Part of a small language model's weights.
Training: a variant of Muon for these matrices, 5528 steps.
MLP neurons of a small language model. Each row is named by its layer, matrix (down: output weights) and neuron, and shows model dimensions 592-719. Each number is 500 + 50 x the weight over its row's rms, rounded and kept within 0 to 999. Numbers have three digits each. A neuron's up and down rows have the sign that makes its largest values positive.
A block is one neuron, or neurons of one layer that tend to fire together. Before each block is what it responds to, as a language model described it from the Wikipedia text at the highest values.

Description: Number tokens, often a number's last digit piece, giving a quantity right before a unit, noun or table separator, e.g. 114 RBIs, 88 weeks, 4 cm.
L2.down90:489554484564451496481585541531324474467569564470463447582485480571478517494502488649516489483533475563532440531495425424514484538489365533449468537475483452646485492482530575425490483524542480539520477522461474465576512477559479486454479488460480577463574487562515463494520517512392497447461526473528489410454532406523620545460564569557457558532494512513525515556456511524515467571460
L2.down387:487473490475441558503544488527424526480490508429529449523467540445510451508443474529467533583603568510587425434536459525436490460474514504443416484572559505470519478475500572516418469481499466535542482533470447508483459380505314502473454543590372533446594413490538428592475515500506509532496403498576629446499567456504508401472528540616428478449488543450555497423479506545451479443434
L2.down505:451494520526498535562530585579581457457507555515534427482461450431500580506461457521518447525514518432487449417460516510465531493490431495506444589529523484510468563609537458408447562480518522520457511505529447569458415568526402434500518562591460570436487488529450490505453522452511546481502568500446514556482463483468481421449540425567489531474510570558502503473459566493407512513504
L2.down712:508471568419599516482538496539506483465510449486409509493513560532380448395577480401494492483474486419484521508466500537565495564452537608481504457453425420514494489553478515435493496516451435487471463524590497348540571434501475563498529485507484536501539516409535533481544482451391554439498524502606547439578517556467463363470462486482438430559559438425581515436465527549469518521445
L2.down824:521601605482446557360594473507446529490536415510370535461545488493425473465493508626492510495527498506381472381511549451360524492521465513496534447469532556518480663566504567453529451471465509491524479475551456435539456560492441419607578515423445583505547520489624516549518473497433535407525443433467458493535545461490515488498580591491553522490574521553529548551474571541558443546539
L2.down892:485549541464407560505657495476464558473466567451545425480568534489460576550477541458497484548580442487581454476605488590503445440504521564479468554470489474509519524478535519439537497493573553486515528473487460482499497540428480440533477627485508476450472517514436399527496375498516553453493538470512463489445459493573513505471460409508447514507556578391452557521542459530417535469430
L2.down1253:524510516553489493579539492411460480490512563488565464547551513558469490557511364453506469467515586536506344469477467435486493500477484450462464494526536481513480534445460460549427387464408519585428531464565541477447551464542519469537483458472448495433433461540490519486556596393487476446524540492453485488467522497452563456524500452492437447542454518544462490663592488501520580468493
L2.down1405:483568510556535544538526395392342461573542481519557468497415497489519495511582561467500467528486473439519503545487520475497420551514456444450492484472384591475473415520501534497551513418494501534539531516548473508513564461486527514537456483562432463515480402626551469524463562465565565435496498562515428432489590448498592468450469478463466441437385586503491441525480470524512398463517

Description: Verbs that attribute a statement or judgment to a named person or source, usually before a that-clause or quote, e.g. said, concluded, argues, announced.
L5.down136:523472550573510516451449570569561486616586532550482463533481486554479454452496503527548505510361525409466467454506527562507470445479562437491555424551456457482574471449522530465470525536513480440428427419561460550403447491485537481521462494421529538489471491459477540460500499586427494485488544441489525558451536547471517465541573467384483472568573430549491488454534506546418518456425
L5.down544:506537514443422471554491526554525512568497491538520399507463551468451450532420322495419377607415567461543518554507559478503481450457517555519416446499561460496599538419553478478497452484486532481506536465504455538392493456520479459510522512498535452505581456450459464504474486526520364527514514494464456451609499524566426475318468535534561633514540486390500528539425485554556514445503
L5.down708:420455516529511470464556554554474510569558474438404496515523566454506469561423548549507477511503500460473517509513520563593517528441453568480539475558644500576507507448447443534472452631502573490464558452385549492444473518495523542516477550565549441457465508389531466542498533612585503501386507421443433485538499514418489488569363553518453369540511360494526565524519524526450469516507
L5.down872:432470505487564484366479479439411448423537553453507526463506462487443505489510548516584531442589475470530447571496409547550466427563546543502435620482498469531487455501449393521546511485503490464512406458526547487474463500526611477506571529529438572459535482530519534547494485490426506520626496478527547472553548555432482503529574456410536547427547451506484486498417462485555492468516
L5.down1143:562457461458423536584407544417566521449538385512486467561463443543535467493540481504450521468485535486535539551512538486593461550604455477431494556536501440501498521481567579390434439470494500388457492508511511478472487445531535469679568482404593415475516456527517632512465546443472467538545478452469565486486514486537500529425528419503489519556434522503464522433476447502484511532471
L5.down1252:489429539479461489448487506463525535519594421529564409499466426498501586522509512558512477457463415482462478461519531580506449478436508531488525429589550552551497519528494538491492430410543471505580534491547515431507512482483493492517453535447477525575521467526486491511480493480455549500476381479569507475518468542524502499532621500627433490415498550492529510488488373428522495466495
L5.down1330:573470598481520460557440499505523467431605443572546525451504485420510556488469472512511464592469566388517480495632464534422573439524485470400542473558508532512508512399455458511412536521468510437476515474399397450526467595546457458520443441507566570520488474532490402506472380494489401582496497577480475438499435594532481596372507458532522571518481498439554561435599458424466611474491
L5.down1363:540547495588406491488537477566505472491499472527537439558417527488513558491478441486363485496334529520538519489545546349455458484476421562606557438403491489525462513498523488551483586524562495554442432481471450373471588566545469537460515495454563435462532490461502562573440463573524423501506463398526647539452441531510517570472608486528527561486447476460513516558497525569434494482510

Description: Final piece of a number or number word stating a count in statistics, just before the unit, e.g. 100 appearances, 88 weeks, 128,000 heads.
L5.down450:407499484513505434546401551536587507483533445516512469591519537560475522536552567475494496592426501566488495479548437498482546563500510492452452523469438518470582597445518501531472456539501535448493530491541426454560515390483472522513477579548540477453427535552379496448524566537432526500513471478543577568491462461473446445497571521454603582478466510430422565575484498503570521581530
L5.down524:490422435521574477444514437559507567466487365429549506500555508485503565468533566477533545570514575507479518557448511461541525510559568488518567480433411550489471522502598570544511539513511492592549509577461625450490518527529495500492458481472531463580519530408520454420567486449495599636507434507515578562528484411570496446547485484470431496411527503535467478555469366500478440510565
L5.down586:467444432399539499435582429486475533503487577525425553584462470482496504501535576493488396412391471537501529438554440469484407481456409511568470455542527546537414496487549468424441510460497515597614510479522514636533498493534437428610467460483514501458527654449542529459518507469542535538504396473511558550432453473520511441526526532586582473473531505552441521493537525507466452412481
L5.down1248:437469462508504574465393566476457477449516509508466576548525561488569537456446515604584536475500544571555499426506448392559534476477404437537543500596441510485567496422548447480527441567520539442537520524522489477582423491515521421544506505572544455548478601459478496439500459382471465450420562573497549481489518541552518542437416506569513578488482539506534502428458425469524524564470
L5.down1311:499518471607535460512463408433447409443458403570471517496477442434525544382425482559514480512483509592571481522455568455523504447519476545570486507478498468542492503506402464433448496525436463490428534543492513511549491481501530368449438447443586494460481510493582514520562579502510465500502635458584491531458409604455424559469539480472490513399403559490525480454546573467521630480445
L5.down1611:463512546444484526432600551467563553560444447388497414567561399487441468559457455629490473475578517467450385540491398447484480477550526563451538472563522445553443433505527484587506463451467545554450516492511512553481496497444502497552588447487508435528557430487536511542490432501599466538578527416448447457597434451492547525406437480573510506514477555464422466504442589480489529552469
L5.down1807:527488440465545467395544469509539548559467528538517448478382488491491556513541579401434488508390409448483446553452455443537479474394437552466562421490471529520494526351538499450567421541461479472491470499482569431529543437531481499502464494506506467473406510443419485453508485500567542492527533429512487509354540574409554518562476543581502560495485386516546520470482476447405585560564
L5.down1977:439478484579461483502539566471455520485435503545575482451471431524505530497468523508388620490380404550545540502485513546514492504477591583399518558486521465459488445450479490441502526563523525422431537510625450447522532492556452416464531589569466418443491497430446578485376460485516460511436474422563550471560324530485574551443456578564409457446506506474515481484464569506496515406614

Description: Words that open a count or set of things before a plural noun, such as of in "a number of", two, several, following, into.
L3.down475:544467500531528476495516511621415463473452496578490456473549488455499546462482429530598528477577476475541497426465457483359595444387499550401442510441437479508493425586495428483542569489470527450497573483454509419515510466446525494469439502530485548544535524428461506491464547494594429503498505507481559624531620439501574513486487449602503472491411547525478497593647444543510493540416

Description: Tokens directly before a bare verb, chiefly infinitive "to" and modals or negators such as can, would, not, also, the -na of gonna, and the s of let's.
L3.down82:474487581507586461510452502480474489441466399533525485686445511510448516503445493414436529432430470482540496503415538447486496585602634574624474529578499515524513486610490615494505476502532544532596426475477450575484516499529517537546465505569518450548447526510482512490502523499521572486558559543361469474471453458526362483547471606583531533453484471517488526519479504537458609538467

Description: First three digits of a year that closes a date span, after to, until, between-and or en dash, e.g. 1974 and 197|6.
L5.down198:403510530493523529449633421450421514504432441527434502469523513569510530483477518475626506442478529493531471488512552488507454482489507495513493497461491511362461450474464530469553481466552453514549556591553555533551538552491539431400453432488503463568481470504480580511545528518490471528467462505492590562493508427574517397519465418546546435413578520443496611607444478473477444492473
L5.down251:392433491503510536480494520549603527528509563424505468533531537558572504478553443410464458437487438519461551420524481455479491577448520431533553555523535439476536525498433457498552520558568495496492465420548469511431486407410568513429548546449450511490516579594472501459457595518494465598379518450493500571546501471566470428457435445493479502450508403494544558469564523524541609441524
L5.down276:486489440427569517428531455534492379548468448427622520439439598416460503499506611490343468499468506491440524513462468614419590512559558543543428563573509584486384540436522538415449514495477467545486532509577450465573570461553485563508518562508471431507442505480530395487509475459447540499549488523516481491523476454510563439475569513507467522344496537457466469539576480483559559337508
L5.down284:509484492430505554547514568483414486509457492384512500466495522501538502472498495508495569526435511577456554603605562404596509512464508501425519482500508539533549500476484470504474448573516482509506474545472438506503484442580490450545558500531458475429560452595513527490547405504583483548423571504488487542487503409506519609489652495522542470599513487432520463558593469497532549521527
L5.down572:478498599545524482432501474489497446550547495426496442534499454508587402511496522572555504472555453536509402502520527501532540472563504482486545456524516387516466512520508555477537482473514471500494489555512635565488580562493496491419483539447600448506464499529473441482625441569449439545453431507447529525461543469468493498534528446516439582522456481541470537442427574444548593431441
L5.down810:419531463494553484549485478579478398469493452447489483569639432442485600535451474567494458496488493534552448506453575437483503525476475495538608485487486408501529435446450469569500529496446495495458519509456508468487541496509571487536492421501552539479532480362463504500511461593484501535540501489557569446597496533493432461398496424533438514468493466455565475487478471560468465489496
L5.down1527:520504454590569501426474566569550523435505464524454558460448490537554450582447414417544450426517504493535465448470526415548441610431452519471497446573548577466504446530405459564547470583461547491487496424517561519558467493494416510438542481531391542531486467457488412494543420485444517605534492540577409551535513414484440466492508438485481517560430498572524470496529489541476463431525
L5.down1547:548508465521491447604508427542492524512447551472481443543519464528470528516455530510417490541521529457439565535564461441479462486398507455518509563611513441529494438503519517455526435501502477512547384539467533501585474484549577648512559503554445512498531517547569446569467380467526544524510491533467446485445529471503470536496555494482456516487569466475485557490475530605552492506545

Description: Unit or counted-noun tokens right after a number, as in 2 m, four hours, 175 km, plus digits in converted measurements; weakly, mid-word pieces.
L3.down894:538595488460480579481628516522376485490532391483558615505552536555462526469596469469472463483480496420524497453473523549483482474489377495482432444461545581530510526412461605493604467345463462524567548562639476576523510549514576545566513632568555525469541544425499510463507478587489477410480431506463456500426577487512530483501537529516571489409563512419598435412450540478522490560536

Description: Fires on the token just before a bare verb: infinitive to, modals (would, can, will) and adverbs between modal and verb (also, not, still).
L5.down552:498469546505470536567553444449508511518465499370509498586503516541597516479515561510551488567494529492435505535533462481493450421529468374492445506589497492529482500511513565550524449512489481487484574559493520456438535450505581440490591458351501458508463494548469592371494551430413526550513470479537512472500441575525532533530542482493475510601498412507579502464520584442579466500593
L5.down796:539422546523530439497477554457459421565425516470441603550565527436509526492463563479556529546454457459580633459490503404394527472527465470515511568540523542514511440539501511501518530440472459596513483538444537505510492425484449488504529504536498514524528446535405552480443506462505474564389520613538516489517427551500394537464484533505481585528504539489526431552623544510399509446456
L5.down978:561482571439550556467451566492464392517506409409523553554567425538572483560565505471458468476480474509459456423574482421419495558526497470576444476533566463535493512550473556480500506539493455425579503580511529493497597480471530556525519462487613493451605499520496548538537527512549552465444513492467433563486504506529495574493591525389466539412432464542531438500523469464475509470540
L5.down1171:490507459432549393630453588451489498592558392498543482552498500573557508574532550472469504473497449516499523488487484500502424415557515543443539539493464489477476660561574527532488523457463550505420367451451517604494474518535498424467477428597484517471499522573530533480444561461406502531596480486520476515449437533505506457430496494487447410445475479516507451440509537525412527445481
L5.down1589:495529486491427515544406529487486556463541510518448500513499487468615490513479466472478501506547443488523458543453502470532590567488495521615566552463461549513423542524520526524522431469498476519483441595488501511491440475447396610527487537434525545511584522475395486484659498533526574400500485484494501545503511515568510416458464488434480547472472493466664525563503468552473478492451
L5.down1595:393584548489591440476505529580537453398510349458508446620504428522553486601495534439482483441563480529483573445440430530408539549616490481499495513442418581499477451544524531423521404479555451495519519563495534510516461480455550520416408528519488419555496537495451524457449529540528531482486476467529436457480558515511500517463497491444517504579458462514387529503524622462622503475558
L5.down1753:532532450392448569491459483503582590397463439492533524564494478538463461502461490458436367510479542415464562492521469528404507578548468510443470479522472511514568477467516488469505416438559449420478394490543531511492461558443420475505503565432446514492483567467499521484560524580475597582445461513506458427596535550554551538556453507567574565511420479503479548436571498574539533548450
L5.down1962:531442496470541439522494568438407615458483364601537553650476576447498520463568492477391458489394458516601536451559530584538438420522577589476531507535472630564534501498530546463422448437485513517485555528489514489535564511388380483468552491517548487603499587517504510523525506558482545509568438535545461453524517524482518548550449548528422522565580481391502543566543519475521517573436

Description: Number words or quantifiers right after "for", "over", "spent", "a", just before a unit of time or count, e.g. for two terms, over nine months.
L5.down252:473451551442474456551515585420451485505532427478533517474540526499449525489512522504438484474415544497545530457512479554444422538541489495410503453561598477510586524459550480499499460554556528457534430498525461565503484456513554490510462545512466445494495473548461441513534537500434472613468486467521498470469493424516425590474535543620593497465513519449419446485525544439399506513402
L5.down665:500545435401458463449553553446492555579529426507508474456538515550475555536553426485470500541550358532537506593463492538593421421481519518383497550461493418524557511478489451506569471360534495590525520547432518519458467531548475444495493503520579521463468497525461541468547492554580548506437486501483440477496451592530475467494410522421557459479496512560409472502510512473517459506437
L5.down877:553421482418491484458588576519406524499556468514519500390614530528455559496501484444569403464521436630449493453461524415518462501534581514466557532467542415558536528482474545519481608407561457460461497511432491555540495551574506436456511561430522473499481491548488508512491473562500442539500529421540490482506565511532446500425511449516469444446533487510437433440496505529476492545555
L5.down949:426545544588453482448463442529539432525481387510540521586517426569499484478495468489379459352475518493545542514464490502581511511485491582413546519518528472612441508512508499484550450464505446498433501507520480586521518540406474545480468418466563533469507533429498474516489519423408518588417415554555430466432463438477504543527496553544544466435482536534485413479504561474477510500491
L5.down1056:541567552517522491529561498437546509407496433442549486545504480450418519533539532519537529428396420415516548490499539537483394477576541484525485575464533524494524462445598437479503499527458495493562554621438509484580482470454512510444479483494527467500459575485527512448440598474541444596479502516458483501461511547577536494535452528422501527484556561525476576415461450532583583457443
L5.down1467:514502512538557481389489597552529528498491508566539452525522493462482431469510487442613517535532513433420496505505540503569470583533543525435503613552532446564522468514437482482520466468434488528470580525522480490566482519511517532516485532443505549428596451530511475517416580526371540545686617434566430447463453592477496580471442466495565588416496547475550520429558547482443597460549
L5.down1670:470419463507512489564493509480474548470456560510540494535483486551497519507417452489481471490519552515453571442533509484497526507591492512411517429509550433559478507540513539529509522482491496416455429457483418534547498617535479534552497437524500417407447505516469553549489439483502535515565467509531598487493436531492509489523515449516540464451585532517476426452607447567476506473482
L5.down1905:568531490465470523481545555472520549544577454471485514473624552389553524508485507576607446517438508455491458558451472470494488546513534481467378497534532578473522439486374491481512414546526587583534534516587480443530418510540588491504581541469451442526598519511426608476496452576497490552471422533505442493559523420477400483539528533438520611453474492595536497571423514530479373611380

Description: Articles and number words that begin a noun phrase right after a preposition, such as in a, during a, on two, in an.
L2.down201:469483467373507549537492450468551433521590486520575451548538631490473529438510569461501499414493490483563523537462531494438449405511447502526525543412444473551464501497449425484492519532476517536541529500405541544468476508592494531497484452501557553426501473474448497486560525418482537476588489510558494411509526551540507435475442497473498541560528558495481556481472486459500592419475
L2.down377:490540437523474534588544431484431535452540515500481568376515504512542516475475514481560442495418623548419425490499393507528388466447450403518476536409517510454549454551538495491503542503531547514568580513487511475566516450665494494509441547503491494444508428507513562482532548577511538548597524427645422423562505530475461617480442616557548560406469482542496502472439502432496552517520
L2.down617:510497476611473453445578450536387475513452479519474488487583508438523438437566486500587601442519504439529446497524531558487553509487379497436575423419402420521551565500459565485478554457531568499477467507524443447545515515476501376543544555449552455491573461418497485495544454516544548603535376445449426448512453482466524506403518533535447512506539589533509539508495484511523434510443
L2.down887:432473551540542522478550443399436495478497511481396608483555562419462522519519435440499507497451476437432490451529482577560495565632462435546552417538488414511582551579482447564462527481503470446516527458543550483483547490527470498444470510451546472464499462397569531554559432464569530521514519449596385435555493552522371558497602448446499460444486442581538563531474543458483536633591
L2.down1169:454480457407413563441393497562499526565517511492504479540540455448516505599412537519514467506534517533521576563474479512449548568509496529525506459447477512552497514477460505455512592402563447477555549602525535544465434465490479531511486488422542535498454540508481477370535402453533476589483471488476482576532535492500391549494578581527465467533507453497498520473471512511364526506506
L2.down1504:499500540548548513456480496442521519527519644428492576534546521505567567394471434493530484521482425501494512487526426484563455498519448477415436562447503554512529494508485469420468445519554552476470433471512471514457456528517513595488362536477541503494456496463423589614484549506381495567486542493505441531476574467426429525470541448430482487431489414578456514528479569520543514501586
L2.down1836:397532501457481519447512521493564523411400436563491551361447535497536485491521547500529524492415442493501563479385473509527461569425469443525553517482500445456339479457466501585499464532504582388478521487475480558475518452545608452479507544444461490403465604578473527523509545550565508492443493485565540493554523486555530520515468569455471520497433447542456495491551450500576488539555
L2.down1952:461519413528535507510423524492493495506365455493526356620549524494459516385489426408495406521495520477520463529518484449436463426388477545434515603484466543458438509482527518548490642479418540446563498519567543508436469425479484521449504430535465623491448510481512524512564394481610436541528438452582484508509464523500472500491488484519433431538497518459489549487561535434534509463469

Description: Tokens that introduce reported statements or views, chiefly speech or cognition verbs and the following "that" or comma, as in "said", "noted that", "According to X,".
L3.down733:418524490511518567457528456523412530503455439434553566473531471539525504454526516546478517481440453609478471443470501525483398563478443448556535543478518539500486466525486548536553508552522471521480471538449419490473513568529423461550453597530456482524550503512594477516504475557497538448543384490524505484504467477526444442487555468420553404484465555443519553509463551501557463522589

Description: The word "to" after verbs of trying or wanting, such as trying to, sought to, refusing to, wants to; weaker on similar slots like "could not", "should have".
L2.down282:495475509535485523432445447449535440478515500489519504552463468387495492455495475510517459498376630446460436449558514461459486563578522496591481503504512462526551434623448558446427493452526469450552497528435519497402513529535507517456562570501534523490466490504472443537515571601548598565506475563543367493465353539429408560485450581494453468509516556503613406602428533574510523521599
L2.down489:498429449445430501470485476631492392547470540508468561485476462440482565462515447501458440421454439449521553448511487568472526495528463600666442539483491550440451503544557557532512547524480531490540525553560448531480431479473458511567466495509498512523520561548559532467424434494522423491613538433514478373490519542506561527583478491466467461533570424538541452425575516458488535492516
L2.down542:516501539561589509535448510417469365554587534581492537530472487489522467449564494452520537603592535440567485528475557504519505482553570515468569466473443475446526476492456417433567480546518531539484536472588477536439453490383550559496493481490502525429398463415489422437452457498540405468612564523443501468577552551464502490498445404516548477521454439529534459507522465533604450537515
L2.down665:494483517433473470613543411486466504513488514529612344494449432487493482486458450382472573515510504483459533604465453471555459472490572510590491534501456557484523469514457509531511433446444501461575385445420504530438506470563479487531558614563502540497509514536521543536589499478472452503589496534389395498422492509487586510509503450522561448514455436500477514483522447454536553513537
L2.down1349:550403524510480485453518465510532563489501537416469486445495540444506485460495571573523502524516535486475481460522480523561468495400492538508499541513563503543425489486488535460638519483500483414496463543610518486525494519428517445530397364556557392463463529429558505489491535476526541534478551496490395529502566393506473504516468435488509460512491486497457520616468465512516536525507
L2.down1487:581442595535569536506450481516596543553481548474562483483530498423429522484460485454514586507467405514511505472504578523578516516516452456575489409461516468473529460511510458537622537410518406468473484514476537432503490560549511562471595514508486484453517445584493480562533490510540497470468523409488460517542603403478528470452500468506534424578485473501544499492446539507487470456503
L2.down1630:491440492516578441468517462467522425445481515426556520461454491472411457468425436525440568481493501498595550554455515465450526539480588473530492556561457503500498454479540471486440470444444549397463515510555443430520574421492397593508493532482479545479546438519531486484426480443455441487524499478559473407492471388539558493421448489526495457508478496507500508462600586544419429436444
L2.down1822:522487531400564588497480439462563530541524450537499489476553517574498370554461524450517565513436509498478473439499479495561527557476458543500426477398535620483506453475503528472486496564555509544406523540571520568526482567560501392547540498560408493512498435563438448478485520467460551434527497478533496469459504524537485412464545528512463498513521543523418453451502492471538515420511